{
  "n_layer": 11,
  "d_model": 512,
  "n_head": 8,
  "n_kv_head": 8,
  "head_dim": 64,
  "d_mlp": 2048,
  "vocab_size": 8192,
  "activation": "tanh_gelu",
  "norm": "layernorm",
  "norm_place": "pre",
  "norm_eps": 1e-06,
  "positions": "learned",
  "qk_norm": false,
  "attn_scale": 0.125,
  "bias": "all",
  "tie_embeddings": false,
  "parallel_block": false,
  "init": "orth",
  "init_std_qkv": 0.0221,
  "init_std_o": 0.0,
  "init_std_up": 0.0221,
  "init_std_down": 0.0,
  "optimizer": "adamw",
  "lr": 0.000655,
  "lr_mult_o": 0.783,
  "beta1": 0.9,
  "beta2": 0.99,
  "lr_head": 0.00594,
  "grad_clip": 2.0,
  "warmup_steps": 448,
  "schedule": "wsd",
  "decay_fraction": 0.313,
  "decay_shape": "pow",
  "final_lr_fraction": 0.0,
  "batch_tokens": 131072,
  "seq_len": 1024,
  "doc_mask": true,
  "train_tokens": 900600000,
  "steps": 6872,
  "dataset": "wikipedia_en"
}
MLP neurons of a small language model. Each row is named by its layer, matrix (up: input weights) and neuron, and shows model dimensions 272-399. Each number is 50 + 10 x the weight over its row's rms, rounded and kept within 0 to 99.
After each neuron's rows, "fires after" lists the tokens most often just before its 100 highest values on Wikipedia text that the model never trained on.

L6.up922:33 33 47 67 61 49 38 49 46 35 52 46 46 39 45 49 41 42 53 47 66 63 43 46 70 40 60 60 49 58 42 45 47 52 48 63 49 56 55 38 64 53 55 54 46 41 55 60 36 50 50 44 68 63 54 65 33 54 33 58 30 54 57 43 37 51 54 63 47 53 46 50 75 42 49 41 47 50 39 44 46 41 54 46 40 47 54 60 57 52 70 54 41 50 42 47 67 55 30 50 36 33 58 54 60 42 48 43 56 52 36 36 35 47 53 55 42 42 33 52 49 40 49 54 52 56 46 56
fires after: "-", " ("

L8.up1430:39 39 50 56 54 62 45 65 49 57 55 35 51 41 51 48 31 49 58 33 34 38 47 45 50 47 35 49 56 55 63 42 52 39 41 43 48 58 45 52 47 36 58 42 48 46 36 47 33 47 40 64 71 49 35 52 71 59 37 34 43 48 31 45 24 40 50 59 56 29 40 35 51 42 62 51 42 47 50 49 63 39 20 41 36 58 57 71 67 58 53 53 56 54 35 49 67 71 47 66 40 39 50 56 52 52 47 56 39 47 43 48 67 47 65 70 35 55 56 49 49 47 51 46 39 46 45 50
fires after: " |", "|", ":", " a", ".", " the"

L6.up1225:38 55 67 40 57 61 35 59 65 47 33 60 38 53 45 40 47 49 54 46 55 62 46 58 32 48 39 57 45 51 51 49 58 55 56 39 48 51 50 32 48 35 49 37 53 47 43 39 49 41 47 30 48 40 61 59 66 49 49 36 42 53 56 48 23 47 58 45 49 55 48 47 62 56 58 61 39 41 47 49 60 37 58 59 34 42 67 43 67 53 46 52 45 45 56 42 45 69 59 77 46 49 55 48 42 51 65 46 34 67 49 37 54 43 43 42 48 48 42 78 48 58 48 43 49 60 49 47
fires after: " |", "\"", "|", " votes", "q", " Summer"

L8.up328:56 55 52 53 50 41 42 53 56 44 62 45 42 69 52 53 44 46 23 35 55 56 53 63 53 60 46 56 63 52 44 45 54 51 66 39 55 59 62 48 66 48 53 55 66 42 42 52 38 39 39 59 51 51 55 54 45 51 51 59 50 58 35 36 64 63 64 55 40 71 43 55 56 46 70 48 39 51 72 54 54 63 42 37 36 57 70 47 59 41 35 63 40 38 53 66 50 58 48 65 42 44 59 66 70 57 50 40 45 53 38 59 50 46 52 46 35 56 51 31 37 40 52 41 52 56 50 63
fires after: " the", " of", " at", " his", " The"

L6.up1478:47 61 49 42 64 60 53 43 63 60 62 38 38 45 49 47 46 42 33 36 47 41 40 38 50 51 45 48 48 53 52 49 52 55 64 45 36 58 48 60 58 32 60 41 35 47 50 39 33 34 43 33 49 41 48 67 46 58 47 54 41 54 51 40 56 26 53 51 51 58 64 49 52 51 48 65 40 46 58 35 50 61 51 58 42 71 52 53 54 61 59 62 43 66 35 57 57 57 41 46 40 23 47 50 43 50 55 34 33 58 35 50 39 49 49 66 63 47 57 55 46 43 54 59 15 49 56 62
fires after: " |", "s", ":", " Men", "'"

L8.up1758:55 54 60 54 48 74 56 49 43 55 47 49 33 45 43 57 44 35 42 41 48 55 41 42 53 49 47 44 83 45 47 36 58 56 59 64 40 63 59 48 40 30 46 52 49 40 40 42 52 57 61 44 48 49 53 51 52 59 43 54 53 64 40 41 27 53 78 52 77 47 54 47 59 52 59 55 34 61 61 57 43 52 64 43 57 54 52 35 48 58 47 59 50 64 49 49 47 67 53 50 55 50 46 63 49 64 38 46 31 48 44 53 52 51 60 48 50 55 53 45 44 50 39 38 57 32 46 58
fires after: "=", " =", " States"

L6.up1778:65 40 55 46 65 41 79 47 42 44 59 66 47 45 49 49 43 47 35 55 39 59 45 54 41 59 68 46 61 49 49 41 43 57 54 45 55 58 56 64 60 25 67 58 58 35 41 55 44 29 33 21 49 62 49 75 55 46 58 56 64 46 53 51 47 55 59 58 52 41 48 56 53 68 63 58 35 50 50 46 63 58 46 40 48 53 62 51 43 50 39 58 52 53 42 44 44 44 42 52 35 27 58 61 36 65 53 36 56 48 66 62 58 59 54 36 65 51 58 52 37 64 43 73 54 56 52 40
fires after: " in", " November", " the", " In", " December", " February"

L6.up407:37 46 53 43 55 44 61 71 57 50 43 36 37 46 58 45 54 28 60 50 46 44 50 48 60 39 46 60 54 50 49 29 41 69 69 69 53 60 55 45 65 52 54 54 42 44 60 49 59 42 55 46 47 47 43 58 45 54 56 59 43 33 25 53 32 53 48 46 53 56 66 38 70 55 53 49 49 28 54 44 44 71 44 40 31 47 60 60 45 58 61 65 41 32 26 57 58 52 49 34 48 35 51 48 50 74 44 48 44 47 52 53 60 47 71 32 48 54 54 43 50 59 60 54 25 49 40 49
fires after: "-", " (", " \"", "'", " re", "/"

L8.up975:17 31 70 32 54 55 44 48 58 42 48 55 35 43 48 52 40 46 40 45 53 53 51 46 39 50 36 52 58 56 65 59 54 48 65 46 42 47 61 35 54 35 63 68 25 49 36 33 52 52 49 49 44 58 48 38 47 36 47 45 61 54 43 41 49 38 58 51 56 29 46 42 42 54 61 67 41 42 67 63 63 82 39 45 47 42 45 49 40 66 70 55 31 54 30 48 45 64 50 54 27 22 51 64 50 39 47 46 50 66 55 55 39 57 42 58 35 43 73 58 62 60 33 56 46 55 54 57
fires after: " |", "'", ":", "′", ";"

L6.up498:32 43 51 40 42 56 61 53 71 52 27 40 37 54 51 56 30 57 43 44 49 69 47 58 54 52 52 55 49 40 40 48 60 48 51 48 40 59 36 67 48 24 49 57 58 43 35 52 59 25 38 48 57 61 52 55 63 56 43 53 32 48 62 72 32 44 36 43 51 51 66 47 63 45 51 55 37 49 60 53 47 53 56 48 64 55 33 32 32 56 47 51 46 64 57 45 40 61 52 55 38 62 61 51 49 56 50 41 56 61 64 43 46 41 60 39 40 46 61 51 53 34 51 47 59 45 37 65
fires after: "-", "|", " (", " Association"

L6.up1378:43 63 44 33 47 47 41 77 42 53 28 59 45 52 57 54 50 54 46 35 54 40 44 44 56 52 51 54 69 67 60 54 50 37 55 34 51 42 30 43 55 42 69 61 61 49 33 54 58 48 44 47 54 50 44 51 56 48 40 59 46 68 42 54 42 56 56 40 48 49 57 37 57 45 58 48 39 54 49 51 60 45 35 57 52 45 34 61 65 42 54 54 58 52 38 60 44 45 58 49 61 48 67 57 39 58 63 48 46 45 48 44 45 49 58 64 55 31 42 42 52 42 57 35 24 53 51 70
fires after: "'", " the", " their"

L6.up247:36 37 53 55 48 64 44 57 60 43 56 52 46 35 60 66 34 60 60 32 48 53 67 57 69 56 60 60 46 50 65 46 49 35 52 48 62 57 52 60 43 45 45 61 55 30 42 43 51 38 46 51 68 60 42 53 65 35 57 36 40 41 49 60 38 43 36 59 39 54 56 50 58 43 46 46 44 49 42 56 38 45 41 59 53 46 35 41 51 53 48 32 36 53 39 63 46 51 52 52 52 40 51 66 63 53 48 32 48 41 46 61 72 42 56 51 58 44 59 60 49 44 45 47 60 45 54 51
fires after: "  ", "|", "\n", "-"

L8.up183:49 67 63 37 39 65 50 81 53 53 51 47 50 32 52 48 27 34 64 42 36 56 46 43 52 49 50 46 59 31 41 33 52 44 51 62 41 50 50 58 51 38 46 45 29 58 52 38 59 48 54 36 73 45 38 64 46 61 49 61 36 56 40 63 38 59 41 54 61 47 57 47 51 51 59 59 43 55 39 54 53 59 29 46 30 48 49 52 56 62 60 63 69 67 52 41 57 55 71 74 56 29 56 49 35 47 29 41 51 55 39 59 46 44 55 68 38 53 51 62 48 52 51 36 44 35 61 50
fires after: "-", " \"", " (", " www", "\n"

L6.up1613:48 66 37 33 58 65 64 51 56 39 49 54 34 47 58 59 54 37 60 37 46 33 52 45 41 45 50 65 45 56 63 33 48 60 64 50 60 37 66 62 36 51 58 50 43 36 34 30 57 50 57 39 36 59 31 51 50 46 36 53 37 56 48 62 56 63 36 47 64 62 39 52 52 63 63 54 45 47 57 64 61 49 39 54 58 48 41 59 51 50 52 70 38 52 43 66 55 55 39 62 45 59 57 62 50 58 51 54 47 32 48 47 59 55 57 63 53 48 53 44 40 38 43 37 49 56 48 49
fires after: ".", "'"

L8.up419:62 44 49 58 59 30 49 52 49 50 49 33 51 50 33 67 34 53 44 55 50 48 40 45 54 42 43 60 66 71 32 50 46 39 59 74 57 52 50 40 63 55 62 34 31 59 59 53 53 52 78 54 70 49 39 65 50 47 46 51 22 44 45 45 36 65 54 42 46 39 58 47 74 57 49 35 49 56 45 56 37 51 48 36 41 48 49 53 41 47 55 54 38 38 40 42 50 66 54 55 40 53 49 48 59 50 63 55 40 65 44 31 54 51 58 32 59 55 37 51 51 43 61 60 39 59 51 43
fires after: "-", " (", " \""

L8.up289:51 45 59 48 48 63 36 52 41 49 34 63 63 35 44 48 41 49 47 55 39 49 25 48 59 36 55 51 55 39 55 43 49 56 63 69 43 57 55 31 67 45 42 58 41 59 58 49 31 47 24 43 74 59 51 55 47 43 35 62 54 49 55 53 30 65 51 53 46 34 50 54 71 49 36 59 47 58 59 41 54 35 51 51 42 58 56 62 63 62 49 67 71 51 68 59 55 40 56 70 39 52 63 38 64 35 46 55 65 56 45 44 40 43 69 36 38 55 36 44 42 53 51 32 67 35 66 52
fires after: "-", " the", " \"", " (", " a"

L6.up1350:38 58 59 57 52 44 59 61 47 54 48 30 57 60 52 50 33 57 56 51 43 51 56 47 34 30 47 42 50 54 38 41 64 42 60 62 30 54 52 49 70 52 54 57 43 56 44 55 50 57 61 45 63 51 37 43 50 39 36 57 34 64 36 47 44 60 59 54 52 62 59 30 64 56 65 56 48 42 60 82 57 64 39 44 53 46 44 53 55 44 60 47 42 49 54 63 66 65 52 44 48 31 61 59 53 63 44 33 36 47 41 54 51 33 61 52 62 49 47 55 48 44 41 59 40 57 34 62
fires after: "-", " one", " un", " \""

L6.up221:31 63 62 56 50 46 48 63 54 48 45 49 57 34 34 56 31 47 48 50 50 48 48 38 47 38 47 30 59 52 56 42 40 50 64 44 41 58 61 49 54 59 50 57 31 50 55 34 47 46 53 46 60 42 48 50 41 43 59 67 36 45 37 57 36 57 39 37 61 36 47 35 51 57 56 51 50 46 62 61 44 41 44 56 35 48 39 57 70 59 59 65 47 50 38 38 51 56 42 59 49 16 58 41 31 53 52 30 53 54 41 72 54 35 72 55 48 38 53 54 32 37 56 31 49 55 56 62
fires after: "-", " (", "–"

L6.up267:53 50 40 34 42 51 51 53 45 40 37 53 51 59 54 31 38 52 52 56 35 50 42 50 49 56 48 74 44 57 57 45 55 48 46 61 55 57 57 52 48 37 54 46 38 51 39 49 38 21 40 37 59 56 45 45 54 54 51 30 51 67 54 37 36 28 55 43 64 46 52 43 74 58 73 71 40 43 53 64 50 50 43 48 53 63 71 62 46 61 60 52 38 64 46 53 43 48 61 51 43 51 48 54 45 60 50 52 25 39 53 61 66 46 47 55 69 27 53 65 32 64 55 63 49 48 38 63
fires after: " (", "\n", "{", " Website", "\n\n", "("

L6.up5:59 41 37 31 47 58 61 71 40 53 34 46 47 61 43 62 52 61 56 60 44 29 48 34 28 38 59 62 42 54 59 46 60 51 42 63 55 52 43 47 48 50 65 48 64 67 56 45 50 42 41 44 47 44 52 49 60 52 32 41 43 55 64 45 49 48 61 57 26 50 64 39 63 44 69 63 44 64 54 52 56 55 50 58 74 68 36 55 53 50 61 41 55 65 52 62 54 43 53 57 41 54 60 55 61 63 50 56 48 42 52 54 59 36 54 54 47 49 48 44 61 52 45 61 39 62 27 49
fires after: ".", "%", "T", " ±", "$", "_"

L8.up1210:49 47 67 50 66 53 81 37 49 50 35 42 42 62 46 48 36 41 43 36 59 52 37 51 29 47 62 55 50 40 36 56 58 39 69 39 41 59 55 69 44 37 40 50 59 37 49 51 52 58 62 34 50 55 51 49 57 44 46 45 33 50 42 39 48 34 61 49 69 55 64 48 63 50 59 38 12 48 57 45 69 58 50 69 53 53 49 60 44 50 69 56 43 59 52 21 45 39 58 60 53 38 57 52 45 42 43 43 47 48 65 47 62 48 39 54 40 65 41 58 45 69 37 56 27 59 65 59
fires after: "\n\n", "=", ")", " also", "\n"

L6.up1253:47 54 65 56 67 43 42 62 43 33 72 52 60 45 50 45 41 43 49 51 44 63 56 68 48 28 71 57 68 71 44 46 46 61 57 55 59 42 56 51 47 48 31 52 51 49 41 42 49 47 57 49 47 61 59 37 44 36 43 52 36 52 30 41 60 58 50 35 33 48 50 33 59 47 42 43 41 61 58 61 52 57 28 51 38 49 51 64 51 53 68 50 40 40 41 57 55 49 45 59 58 40 47 47 53 49 62 49 50 43 43 45 56 68 52 48 64 67 57 40 67 45 62 56 54 51 46 47
fires after: "-", " one", " was", " be", " 20", ":"

L6.up839:49 67 44 42 69 51 48 45 44 37 69 51 46 54 41 44 38 56 29 37 56 52 55 35 34 46 55 51 61 45 35 38 52 53 56 54 49 68 33 50 84 37 42 43 45 46 44 46 46 58 46 64 62 64 50 49 37 48 50 51 34 62 51 46 52 53 53 62 58 58 58 60 66 51 52 57 48 45 63 68 54 19 45 42 33 46 55 59 48 45 59 45 54 48 62 54 55 47 56 72 36 47 59 35 38 51 62 45 56 46 54 62 52 38 65 46 47 43 48 47 57 48 55 63 50 42 65 42
fires after: " al", "-", " Al", " most", " one", " member"

L6.up1727:52 68 66 52 57 56 53 74 51 51 56 58 52 40 39 51 51 37 57 42 46 57 55 64 24 65 41 44 53 49 54 52 43 36 67 50 46 47 59 63 55 50 42 62 66 61 54 49 59 54 35 38 52 42 68 38 47 61 53 37 34 33 51 53 31 53 57 34 45 49 52 26 53 64 55 38 39 59 50 48 51 39 57 53 38 32 39 40 45 69 38 51 69 52 40 43 50 28 33 42 20 46 54 41 41 59 50 46 55 55 50 46 52 54 32 62 42 55 43 27 50 45 45 55 31 64 56 43
fires after: " |"

L8.up1546:71 62 60 51 45 43 57 43 56 52 57 35 52 34 42 46 46 47 39 42 47 50 46 23 61 59 37 55 45 56 48 39 32 47 47 55 44 56 58 44 69 38 58 47 48 47 70 42 47 39 57 51 51 43 29 58 48 44 36 45 44 59 46 55 36 53 67 44 52 37 61 68 69 60 36 59 34 43 36 56 48 61 46 49 47 60 43 35 56 47 55 44 45 52 51 43 44 74 37 46 56 52 55 50 65 55 40 52 50 60 46 42 54 42 57 35 42 55 34 55 57 50 41 41 60 57 60 68
fires after: "-", " under"

L8.up1782:43 45 39 58 48 39 37 67 57 43 57 46 59 49 39 53 41 49 47 53 55 37 41 66 40 35 50 61 48 48 43 72 55 49 58 47 56 54 39 57 43 41 53 69 58 37 28 52 39 33 49 39 55 59 57 36 31 53 38 55 58 46 45 49 62 48 48 59 31 56 67 27 67 56 53 32 46 54 65 41 60 47 45 66 63 55 44 60 46 50 51 58 49 48 47 69 56 46 64 49 42 43 59 41 54 49 48 42 49 62 49 31 57 57 47 54 51 52 35 51 62 50 29 65 53 61 32 48
fires after: "-", "|", "B", "′", ";"

L6.up205:50 47 37 47 50 36 40 59 46 52 37 52 42 43 58 53 48 64 56 42 49 60 34 55 43 54 59 50 57 52 64 41 39 60 55 62 40 76 35 58 45 47 44 44 53 46 71 37 48 34 41 40 54 57 46 47 75 34 64 65 46 27 40 65 52 64 45 70 32 49 63 60 36 60 58 66 32 47 48 67 61 52 48 45 49 49 31 20 64 57 45 41 56 64 64 48 45 61 52 60 50 38 52 63 46 55 59 50 55 58 52 52 62 43 58 53 50 44 45 50 49 40 56 47 47 43 43 43
fires after: "  ", "\n", "″", "|"

L6.up1009:38 43 41 50 60 47 61 44 41 41 57 54 41 38 54 51 79 65 45 33 42 58 40 48 52 75 42 53 61 35 46 44 49 38 63 49 70 52 58 40 30 39 51 49 48 38 49 68 48 38 46 41 51 41 35 35 48 54 43 50 50 63 46 51 49 71 73 40 47 61 47 34 49 71 46 78 42 58 31 52 48 56 57 57 45 53 43 70 40 30 38 43 51 47 27 35 49 46 42 53 32 48 56 49 62 61 40 43 49 50 58 66 52 49 40 54 50 60 43 51 47 50 54 74 44 51 69 38
fires after: " the", "=", " For", " In"

L8.up1810:48 54 48 47 56 39 27 58 56 43 41 50 34 58 50 60 35 29 52 38 53 58 48 40 35 41 64 43 48 46 46 46 59 29 67 40 68 54 58 43 36 38 34 67 31 53 53 40 56 62 47 48 62 49 56 46 45 53 59 48 56 69 33 63 43 56 78 44 33 52 55 48 59 41 50 49 43 40 57 50 51 51 46 58 50 53 59 47 59 28 46 54 47 48 32 43 65 62 60 68 52 72 60 37 44 53 51 46 43 41 47 51 56 57 69 64 36 41 49 56 52 65 48 36 47 59 62 62
fires after: " the", " a", "|", " an", " of"

L8.up2:47 53 53 60 58 47 41 43 53 29 70 62 47 47 49 31 54 49 58 48 58 76 39 56 48 59 52 44 48 56 67 42 44 27 42 56 44 63 54 52 48 56 47 41 59 58 23 57 35 50 44 41 49 54 58 58 63 42 49 24 65 46 48 46 40 37 52 61 39 53 60 38 70 50 50 66 43 52 52 56 43 62 62 52 38 40 70 41 50 53 74 62 48 56 34 32 60 53 53 50 45 38 52 52 65 41 60 52 65 35 42 44 52 55 57 52 59 53 43 52 48 49 50 55 48 50 53 43
fires after: " (", " |", " medalist", ";", "\n"

L6.up804:50 52 48 48 43 42 64 43 49 64 37 44 55 60 61 60 53 47 52 45 49 60 47 40 68 45 72 36 73 38 40 45 33 61 53 71 57 57 47 36 69 35 63 71 50 35 54 48 46 45 31 46 49 42 42 37 44 56 30 45 41 50 37 58 46 41 53 58 54 56 65 51 53 51 52 59 36 62 48 52 53 66 46 45 56 54 51 57 52 48 47 43 40 58 40 33 45 67 49 54 56 45 51 79 66 48 62 47 36 53 66 67 61 51 65 34 36 30 49 41 47 59 53 39 48 53 39 59
fires after: "\n", "-", "=", "History"

L6.up453:61 70 40 37 51 68 52 59 47 45 40 54 62 65 58 48 54 41 28 59 47 44 32 40 46 36 54 35 51 45 36 59 34 55 45 51 47 51 51 60 47 44 57 51 34 36 72 54 50 31 48 51 58 56 45 32 46 52 31 56 61 48 36 48 50 48 58 44 30 55 57 47 38 57 49 61 41 55 56 49 44 50 57 41 43 56 69 62 59 56 44 65 37 54 49 36 41 62 32 73 55 49 60 49 53 49 62 44 47 49 63 53 40 51 67 60 42 34 66 48 44 45 66 50 47 61 41 47
fires after: "\n\n", ".", "\n", "|", "="

L8.up1560:29 55 49 43 46 51 41 59 63 37 51 58 37 48 65 29 44 69 57 25 47 44 40 38 50 37 72 67 40 54 42 37 40 47 63 56 68 60 62 44 56 53 38 52 49 54 35 57 44 35 44 43 70 43 37 54 62 61 51 35 61 47 41 39 45 43 41 39 40 59 66 54 48 53 51 43 43 32 53 37 51 52 53 68 40 51 67 37 53 50 53 47 49 60 51 51 41 54 56 43 39 64 48 56 44 57 51 42 61 50 34 61 67 44 53 39 57 42 38 39 49 58 64 72 44 57 50 57
fires after: " |", "|", "s", " No"

L8.up1173:48 44 64 34 32 48 53 59 54 37 47 67 54 41 40 54 34 41 47 39 44 37 43 66 20 40 73 60 58 60 44 47 67 51 50 36 52 45 45 53 44 50 49 44 41 38 38 45 46 53 53 43 49 50 66 61 44 52 42 36 45 38 30 58 35 47 67 60 51 67 56 48 58 59 58 27 52 49 64 41 48 42 52 52 43 57 30 46 44 60 39 50 49 54 45 38 47 47 52 58 63 60 71 60 41 50 47 49 45 70 39 32 49 59 28 71 45 44 38 43 37 53 48 42 26 54 35 61
fires after: ";", "N", " Q"

L6.up149:56 52 42 48 67 45 68 70 42 47 45 43 39 50 25 50 44 47 44 59 47 31 52 43 43 54 44 63 58 44 55 26 38 48 42 48 54 50 44 70 47 41 42 52 29 51 52 42 44 44 42 30 74 41 44 43 52 34 51 50 32 55 37 41 47 55 39 44 40 50 69 42 53 42 69 51 47 39 49 51 42 42 37 50 57 51 41 49 39 62 51 46 52 60 63 69 54 45 46 42 54 60 56 53 48 53 43 56 42 43 49 42 58 39 52 61 58 49 60 71 58 50 51 48 30 69 59 59
fires after: " 0", " |", "."

L8.up164:53 43 45 20 60 51 50 66 44 48 52 60 36 41 50 63 43 50 34 41 36 47 40 35 53 42 45 49 57 24 57 26 47 52 50 53 43 60 38 50 56 49 47 45 65 71 50 36 58 48 45 47 65 59 61 38 50 41 51 55 48 33 42 60 53 58 50 40 34 58 44 67 68 60 63 60 29 71 67 42 46 50 67 49 60 49 53 45 48 51 56 53 56 39 56 53 66 47 46 55 49 59 55 55 34 63 49 46 54 50 37 51 57 38 38 53 46 54 44 57 44 55 61 32 36 56 88 42
fires after: " |", "  ", " 1", ")", " —", " 0"

L6.up1248:43 61 80 39 54 58 48 49 68 39 51 54 39 48 46 51 42 50 60 35 48 62 39 48 48 52 48 49 41 40 52 39 59 28 72 37 55 64 46 32 53 48 51 56 39 40 47 46 38 37 46 63 65 34 44 51 52 36 44 55 35 68 50 35 50 54 69 43 57 58 40 41 59 50 86 49 43 49 65 44 55 56 39 53 56 52 53 61 52 51 32 41 51 47 43 54 42 45 62 55 53 56 70 43 45 71 51 34 57 52 51 50 42 47 63 47 43 49 49 39 51 69 43 63 52 55 57 54
fires after: " the", " a", " The", " his"

L6.up1244:52 37 42 53 66 56 68 52 52 13 67 47 46 58 66 53 52 50 52 36 48 46 43 45 40 72 45 62 50 49 45 17 54 36 64 50 60 66 53 45 33 41 40 54 64 53 58 46 32 39 45 38 53 48 60 44 45 49 48 59 40 52 51 52 17 44 55 51 50 58 61 40 52 44 64 45 35 43 43 65 52 58 43 46 44 27 55 27 61 43 37 64 56 38 54 57 58 40 50 54 37 42 54 70 40 48 50 51 38 49 47 59 48 54 58 50 36 42 49 58 41 67 50 54 53 51 59 54
fires after: " |", " 0", " 1", " 4", " 2", " 3"

L6.up1779:53 47 41 53 48 49 49 62 67 28 53 49 53 49 53 57 58 51 37 30 46 42 44 55 43 48 59 58 48 31 53 34 44 32 62 41 73 58 72 52 61 55 33 46 66 57 42 46 50 41 39 47 59 60 37 37 60 47 48 46 48 52 36 50 50 86 42 55 42 64 64 58 66 37 45 45 34 51 55 42 45 56 49 57 62 50 49 59 50 59 58 48 35 48 64 64 44 37 32 40 41 38 63 86 55 59 67 52 51 54 41 68 41 37 47 55 57 57 52 49 55 56 56 64 35 52 60 54
fires after: " |", ";"

L6.up2:58 63 54 43 73 37 44 43 50 45 42 51 51 46 64 40 69 61 62 27 64 54 55 46 54 56 49 35 55 30 34 33 46 28 65 40 40 77 64 53 53 54 52 48 48 38 57 35 47 52 50 40 37 63 61 44 29 47 39 58 51 66 22 46 37 56 56 49 58 58 74 64 59 59 50 65 47 46 39 57 67 53 50 31 33 39 55 44 54 60 72 62 35 41 30 53 46 49 52 60 45 38 53 51 53 46 60 41 50 64 63 32 55 56 49 54 48 33 57 64 52 55 39 44 29 43 54 48
fires after: " |", " 0", " 1", " (", "1", "|"

L6.up718:59 52 42 35 40 41 57 68 63 40 48 43 46 63 35 52 48 39 40 50 57 45 57 49 52 55 69 49 56 41 48 34 47 56 54 45 64 60 41 50 45 45 48 54 65 55 51 46 59 44 44 48 77 20 47 35 57 35 56 54 42 49 48 54 62 66 61 45 44 83 66 46 56 55 50 43 40 62 47 35 66 55 48 50 57 47 38 54 57 56 44 44 34 59 54 67 39 57 44 37 41 51 47 50 56 61 60 47 34 53 40 41 62 47 57 72 58 57 43 51 38 48 54 64 51 49 58 45
fires after: " |", ";", " 100", " 0"

L6.up1363:52 55 54 57 54 57 63 53 55 30 60 37 42 56 47 32 59 65 51 59 43 50 54 69 40 59 48 67 21 34 43 26 42 42 63 56 43 72 45 59 52 51 57 51 50 49 52 51 44 37 33 35 65 41 61 58 48 40 53 47 55 44 49 36 47 49 67 37 39 74 72 56 49 66 55 61 38 58 60 51 54 58 44 50 41 55 64 49 65 42 54 43 34 42 66 70 49 40 71 53 41 52 66 51 48 56 63 35 64 44 53 57 71 35 43 39 38 58 58 59 51 59 46 43 59 66 41 55
fires after: "|", " 4", " 3", " 1", "11", " |"

L6.up268:36 49 51 53 58 61 45 54 62 51 61 38 42 47 50 73 39 64 41 35 77 47 64 64 62 42 56 49 58 45 66 38 48 59 63 40 58 76 44 56 26 50 43 44 56 49 45 49 49 29 40 46 45 37 45 29 48 36 63 50 44 58 41 56 51 62 37 51 45 56 65 36 64 40 39 70 42 38 43 47 44 50 51 52 53 48 37 58 67 45 40 50 49 54 44 56 33 67 54 67 43 39 53 54 65 35 48 36 48 50 26 46 77 34 72 45 67 34 53 62 22 50 21 45 51 50 48 29
fires after: " |", "|", "  ", " 4", " 11", " 13"

L6.up1457:49 54 70 55 62 72 51 62 65 28 67 64 48 46 40 50 48 54 59 35 45 62 39 58 61 60 33 63 42 34 56 50 44 33 51 49 38 63 61 52 47 51 27 67 57 51 50 42 50 39 55 36 59 57 49 58 53 51 62 56 30 44 46 46 53 61 16 54 60 61 61 49 61 65 53 57 35 75 48 52 42 44 62 50 57 55 54 50 62 40 62 59 58 50 51 63 45 30 40 38 32 53 61 60 47 44 31 42 56 33 49 54 53 41 47 60 41 57 42 64 44 51 49 66 50 59 66 37
fires after: " |", " 1"

L6.up1492:46 62 44 46 61 74 55 68 51 47 32 58 59 45 72 54 53 40 46 37 47 41 41 36 47 36 57 43 57 54 51 30 75 60 52 43 43 41 68 60 35 47 53 42 63 40 52 46 45 34 39 41 49 57 56 36 48 54 47 50 46 52 29 49 46 54 75 63 34 61 60 43 49 67 61 51 35 56 67 58 54 44 62 57 44 50 67 51 67 44 60 55 52 68 47 49 53 43 48 46 57 58 55 53 49 45 34 50 53 55 51 48 39 60 44 50 50 59 35 48 39 39 59 53 52 43 54 39
fires after: ".", "=", "|", "\n", " ="

L6.up813:53 36 67 47 61 70 58 71 35 40 58 41 74 66 67 57 48 53 41 45 41 42 52 64 63 48 62 68 49 44 53 53 49 44 53 36 51 57 59 59 61 58 29 67 53 39 73 43 52 31 57 41 56 61 60 49 63 50 46 53 42 41 71 57 58 39 64 40 51 56 47 40 45 55 48 36 41 44 67 58 34 40 57 74 56 43 50 52 56 50 45 57 28 50 68 50 62 38 37 47 30 60 56 53 57 43 39 61 35 52 37 55 63 56 66 40 55 56 34 62 43 53 53 72 48 55 51 50
fires after: ",", " ins", " V", "1", " 1"

L8.up1099:70 49 38 63 55 49 54 62 63 39 52 42 45 55 39 43 61 56 64 29 40 63 44 50 44 41 52 43 55 53 44 46 68 56 52 56 56 49 54 49 64 38 47 41 45 48 52 61 46 62 30 52 43 48 51 58 40 42 49 50 40 62 61 35 38 62 62 46 68 62 51 52 45 65 55 70 38 37 51 43 46 40 46 61 38 34 49 48 47 52 49 53 58 53 56 45 35 49 57 59 54 25 68 59 32 43 46 40 53 55 52 58 48 40 41 56 44 58 63 63 68 46 38 54 42 52 49 49
fires after: "|", "-"